Weights of a small transformer language model: RMSNorm before each block, untied embeddings.
MLP neurons of a small language model. Each row is named by its layer, matrix (gate and up: input weights) and neuron, and shows model dimensions 160-223. Each number is 128 + 24 x the weight over its row's rms, rounded and kept within 0 to 255. A neuron's up and down rows have the sign that makes its largest values positive.
After each neuron's rows, "fires in" lists the words (lower case) most often at its 100 highest values on Wikipedia text that the model never trained on.

L6.gate2022 [ 98 127 148 127 136 165 155 124 106 103 109 101 121 152 123 120 120 140 143 133 133  71 150 129 143 136 117 131 142 130 113 128 138 133 112  89 128 103 160  87 145 111 122 136 101 110 119 107 120 162 125 142 115 140  67 179 128 113 141 118 110 139 157 137]
L6.up2022 [137 151 145 134 149 124 135 129 134 106 172 138  93 152 105 170 128 160 159 130 111 116 125 126 132 116 129 153 137 126  96 146  97 114 103 119 151 115 122 160 155  83 138 141 148 147 127 115 124 145 124 143 121 126 159 113 134 121 120  95  96 161 123 142]
fires in: "in", "started", "of", "began", "into", "joined"

L3.gate2274 [109 164 127 100  88 144 141 115 125 138 106 119 134 147 173 133 121 136 112 124 148 154 187 107 120  92 172 143 165 117 127 142 138  96 164 114 127 126 126 111 145 141 149 147 131  93 138 116 119 120  92 118 147 130 153 142 157 119 161 141 177  96 121 142]
L3.up2274 [121 164  75 108 153 100 142 140 157 124 125 170 127 161 118 173 108 117 142  82 125 122 137 106 117 127 169 126 124 163  94 120  91 111 155 121 144 172 168 142 135 146 162 147 137 118 153 123 102 130 109 118 128 115 129 154 104  87 105 107  85 146 102 136]
fires in: "with", "they", "where", "to", "while"

L3.gate1200 [120 140 144 140 149 130 131 132 139 115 105 147 117 149 127 140 104 109 128 169 169 147 119 104 107 181 124 158 125  87 117 140 113  81 150 131 150 122 117  80 135 146 123 143 112 100 155 109 102 117 115  94 158 154  88 107 177  81  91 118 133 123 121 120]
L3.up1200 [127  94 129 173 130 124 105  71 138 145 141 133 143 165 128 103  87 150 131 108 107  88 139 108 134 186  87 111  89 132 126 142  93  62 165 120 111 216 132 142  80 168 158 131 159 100 123 132  82 113 118 115 138  98  93 126  92 122 118 131 152 121 125 120]
fires in: "with", "of", "by"

L6.gate1792 [104 125 124 137 181 147 165 110 125 129 138 111 149 143 133 133 121 137 142 137 115 123 104 119 162 126 126 142 140 115 118 146 103 176 123 128 150 136 160 131 150 125 119 173  95 161 119 134 136 139 102 107 163 141  90  97 157 125 112 119 119 160 141 139]
L6.up1792 [ 96 136 158  72 101 110 158  77 126 158 144 105 195 113 112 110 115 108  80 121 120 140 105 110  70 143 122 140 119 117 140 136  76 116 112 102 131 181  94 117 158 138 170 150 120 128  94 142  82 147 116 122 173 123  98  82 111 150 144 135 128 132  98 136]
fires in: "of", "among", "all"

L6.gate874 [131  54 126 100 146 125 132 121  94 177 123 113 143 142  93 141 122 162 170 146  94 112 164 144 102 162 145 138 108 126 131 138 119 115 125 166 121 102 123 131  91 141 160 112 138 125 126 104 130 116  94 134  89 148 108 109 111 111  94 117 158 135 135  87]
L6.up874 [129 139 110 133  97  85 112 105 173 128 174 140  77 125 134 165 155 108 125  89 179 126 134 114 110  91 112 118 114 134 188 135 108 140 116 118 123 121 110 130 121 116 127 142 163 179  89 120  75  97 125 127 103  93 112 126 131 145 182 124 138 104 118 135]
fires in: "to", "from", "for", "by", "of"

L6.gate2297 [137 123 110 114 171 139 106 138 103 127 153 160 124 142 167 130 135  93 108  96 153  96 150  86 211 112 110  99 152 110 102 147 141 120 144 139 135 136 107  95 166  47 107 146 134 133 149 138 118 156  86 144  90 145 123 132 175 109 127 121 134 145 119 146]
L6.up2297 [170 159 145 128  98 148 158 140 153 136 141 104 147 137 117 137  80 131 162 134 119 117  83 168 126 150 118 135 108  99 127 144 123 100 107 100 158 147 109 135 111 107 159 145 120 119 102 107 137 118 115 138 122 107 153 139 168 139 146 149 137 168 106 132]
fires in: "of", "in", "for", "while"

L6.gate1169 [137 129 139 167 129 113 136  89  55 164 181 123  86 147 137 110 101 113 139 109 193  96 124  70 170 100 112 126 131 132 102 122 112 172 112 137 143 135  97 107 140 137  92 140 107 146 105 131 111 147 101 128 206 168 175 114 169 107 118 157 115 122 140 145]
L6.up1169 [133 104 136 185 105 137 143 112  98 130 129 150 132 159  95  75 126 115 119 138 142 113 128 124 163 112 133 138 164 118 112 129 135 119 114 125 149 126 120 141 118 155 128 137 121  91  88 176 119 152 134 134 162 126 148 123  93  93 160 201 153 142 125 131]
fires in: "in", "a", "or", "actress", "of"

L6.gate51 [142  85 122 119 162 113 119 119 101 163 177  87 129 146 108 148 172 141 167 123 153 166 153 106 134 119  80 110 148 144 132  95  98  77 162 173 147 121 119 106 164 145 124 142 131 109 107 118 102 144 130 140 116 111 135 152 116 108 127 109 136 110 127  57]
L6.up51 [137 131  98 124 134 139 145 139 148 107 171 116 139 109 131 131 101 122 131 159  61 102 139 153 170 149 104 125 101 168  85 166  93 164 107 164 126 180 117  90 130 104 122 162 133 102 111 179 117  98 105 141 175 170 132 100 124 158  85 103 143 101 148 146]
fires in: "of", "the", "with", "and", "from", "as"

L3.gate708 [149 121 104 108 178 151 161 134  87 129 138 103 118 185 132 123 180 109 137 151 123 137  78 131 149 131 109 154 138 129  80 154 126 161 158 146 132 107  54 142 115 123 136 157 143 153  83 117 134 105 103 141  89 138 117 122 155  92 134 131 127 128 164 119]
L3.up708 [124 128  54 103 106 134 123  99 104 154 112 122 118 192 140 145 142 110 141 176 126 121 120 132 100  95 103 115 145 160 127 158  98 169 139 128 111 116 150 179  99 157 142 115 117 161 128  92 113  90  81  89 112  92 104 133 122 187 124 111 131 105 169 111]
fires in: "to", "for", "officially", "later"

L6.gate863 [146 138 147 120 133 154 109 158 139 110 116 126  85 148 112 143 122 119 129 112  91  82 153  91 145 110 147 165 144 115 151 156 123 111 151 133 149 161  89  92 153 135 166 144 133 139 106 114  90 139 155 139 159 123 140 146 152 126 132 124 155 132  99  96]
L6.up863 [ 98 131 168 148  99 147 120 149 128 150 126 128 156 150 140 161 128 125 153 107 120 145 104 149 160  91  80  65 126  97 102 143 120 112 130  95 128 119 111 156  64 114  98 176  94 138 113 136 121  92 101 164 164 101 106 132 138 147  97 122 151 138 135 104]
fires in: "in", "by", "on", "during", "first", "of"

L3.gate1771 [132 133 143 142 140 138 134 126  68  70 144 125 139 147 137 154 117 162 161 159 132 112 142  75 163 193 107 136 163 124 118 158 109 122 119  98 141  98 121 132  83 136 116 151 119 136 143 152  83 127 116 146 113 153 139 142 112  92 152 155 132 109 147 102]
L3.up1771 [ 96  99 121 134 147 146 145 139 123 121 125 137 133 126 123 129 115 137 102 146 131 110 167 115 118 162 150 146  78 152 144 157 144 120 108 146 122 166 101 104 111 106 144 131  98 102 182 124 119 150 165 145 157 169 162 108 111 128 137 119 179 114 116 121]
fires in: "the", "states", "of", "to", "us"

L3.gate22 [129  91 138 168 132 148 136 154 133 172 155 105 151 157 182 112 149 121 167 173 150 112  96 123 143 123 126 145 167 120 135 123 130  91 134 124 157 126 115  85 139 123 134 168  99 127  79 134 164 117 165 106 109  79 147  90 137 113 111 172 171  83 129 147]
L3.up22 [122 113 163 131 193 144 140  76  81 126 174 136 153 134 149 124 138 113 138 165 101 127  93 139 130 137 179 105 131 144 127  96 158 127 158 131 142 129 124 145  99 168 139  94 170 116 146 128  87 134 141 128 108 108 139 135 147 113 100  98 113 165  73 100]
fires in: "of"

L6.gate736 [139 151 139 122 123 177 122 125 147 133 172 104 115 167 141 145 119 105 162 128 160  99 117 124 127 124  95 124 120 109 140 143 116 132 140 136 155 150 106  90 136 114 166 123 105 127  99 133 141 104  68 138  99 109  95 145  95  85 110 113 166 116 162 144]
L6.up736 [146 110 140 128 103 162  94 140 126 163 140 111 134 124 154 176 117 103 135  73 142 109 144  91 120 117 109 135 138 134 125 118  85 137  85 138 155 130 102 176 166 103 197 144 118 167  91 129  83 102 111 147 124 152 159 121 138 116 136 131 105 170 104 153]
fires in: "of", "for", "the"

L3.gate2024 [130 121 130 144 150 133  86 119  83 121 127 110  99 153 152  91 135 159 161 120 133 121  83 122 116 150  96 103 129  92 110 128 116  89 120 105 139 111 112 118 130 115 106 146 102 146 149  93 156 125 117 133 145 151 133 130 203 114  93 125 146  83 131 162]
L3.up2024 [151 103 146 141 139 138 163 121 107  92 171 145 147 101  65 102 128 111 183 184  97 133 170 148 115 160 131 150 125 155 166 127 148 149 145  97 127 134 115 129  77 100 133 111  97 154 134 138 193 122 128 119 138 121  64 171 138  83  86 113 115 113 113 149]
fires in: "of", "for"

L3.gate1971 [145  66 108 138 121 174 124  97 187 156 117  79 158 143 154 103 135  65 149 188 139 170 138 103 134 129 122 135 110 136  95 130 124 125 179 169 158  67 153 123 135 144 145 159 132 143 174 107 101 153 142 115 129 135 150 106 113 138  86 125 119 105 153 122]
L3.up1971 [134 123 135 148  95 116 109 156 145 121  78 142 166 110 148 107  96  80 151 182 129 158 118  75 154 129 150 121  75 150 133 165 171  85 152 158 130 132 142 171 122 121 123 126 169 111 152 117 126 142 143 136 125 116 122 144  74 155 117 131 103 124 125 117]
fires in: "of", "than", "to", "and"

L6.gate1611 [163 139 129  97  94 178 118 131 134  99 173 126 165 104 144 121 179 133 134  92 146 137 112 113 201 130 142 113 204 159  70 120  97  88 126 157 182 124 108 158 138 129 145 180 150 140  90 133 152 149  78 160 154 147 163 138 132 106 100  76 121  99 113 102]
L6.up1611 [123  90 159 140 147 142  67 153 114 185 104 117 116 110 109 141 151 121 129 152 118 144  94 131 153 148 129 104 147 104 147 128 160 136 107 137 132 163 134 148 129  90 124 126 109 138 123 129 153 126  82 163 154 134 133 130 111 126 105 107  95  80 149 147]
fires in: "as", "was", "of", "named", "appointed", "elected"

L6.gate1516 [ 99 147 113 167 149 129 147 113 131 139 146 132 121 161 118 165 139 137 137 143 148 131 160 140 123 110  91 154 133 174 109 115 116 144 191 147 142 114 161 129 100 122 105 164 136  96 138 148 124  86 170 107 113  98 109 144 137 126 119  77 169 163 120 106]
L6.up1516 [152 143 123  79 114 130  94 102 159 127 117 122 136 136 127 126 130 113 126 147 151 129 135 125 150  61  97  83 142 147  98 107 101 107 136 129 127 124 104 143 156 102 137 107 142 170 146  62 124 127 150 134 124 133 116 143  99 122 149 132  88  99 107 138]
fires in: "to", "a", "for", "from"

L3.gate1534 [ 96 175 116 127 135 172 121 118 115 133 123 161 157 160 156 115 123 131 143 113 146 114 123  87 151 144 105 143  71 106  95 145 158 139  90 136 165 140 134  70 115 146 161 154 127 139 147  96 122 129 152 149 132 113 103 100 153 120 151 158 150 102  67 162]
L3.up1534 [109 123 119 141 125 140 118 102 162 149 172 146 141 139 112 140 124 116  84 130 121 128  80 181 172 134 111 119 150 164 139 131 175 129  98 100 130 136 109 121 128 135 123 111 126 136 105 159 102 117 119 141  84 125 170 136 122 147 112 139 117 168 124 146]
fires in: "in", "to", "with", "for", "at"

L3.gate391 [ 90 150 158 131  95 170 132 119 134  79 151 110 108 149 114 136 118 123 132 167 125  78 138 136 135 101 113 148 120 105 110 150  74 139 108 126 161 172 122  88 135  72 159 143 122 198 145 165 144 132 122 129  89  95 128  93 126 157  91 134 114  92 120 149]
L3.up391 [106 154 126 106 166 148 120  73 126 117 108 113 123 132  63 115  94  98 154 144 122 136 116 135 107 148 126 139 156 121 166 137  95 157 145 115 152 110 122 117  93 128 121 113 116 129 104 124 122 165 166 128 109 141  90 174 143  95 124  95  75 124  81  86]
fires in: "of", "to", "boxscore", "for", "with"

L3.gate639 [130 124 124 104 121 128 147 156 127 124  98  89 155  96 118 118 159  98  99 140 146 152 145  81  82 123 141 146 147 152 119 143 133  86 114 140 153  88 128 122 103 161 108 110 135  92 110 137  71 103 137 111  95 152 177 133 142 118 126 112 124 119 123 105]
L3.up639 [115 122 142 149 135 196 132  96 149 126 140 114 148 144 166 113 114 134 135 156 131 138 132 126 168 118 118 117 144  85 106 115 135 109 153 122 145 153 118  92 113 116 177 148 117 139 121 127 166 129 151 130 123  70 105 125 141 130 162 137 165 110 128 130]
fires in: "of"

L3.gate1143 [123  97  88 120 176 172 131  87  87 111 163  78 109  95 102 151 126 110  87 177 114 125 135 153 140 114 123 154 134 109 122  94 111  92 111 127 140 113 114 109 113 100 150 158 105 159 152 166 152 127  83 137 130 168 161 159 109 104 116  86 135  92 127 100]
L3.up1143 [ 89  94  52  95 174 156 154  99 142 115 148 115  92 150 130 153 117 128 122 129 121 156 132 117 126 154 122 137 102 114 139 129 107 138 107 112 128 107 127  92 125 140 125 137 105 148 135 155 171 134 125 104 111 102 105 138 122 127 118  84 109  84 141  92]
fires in: "to", "of", "than", "from", "like", "by"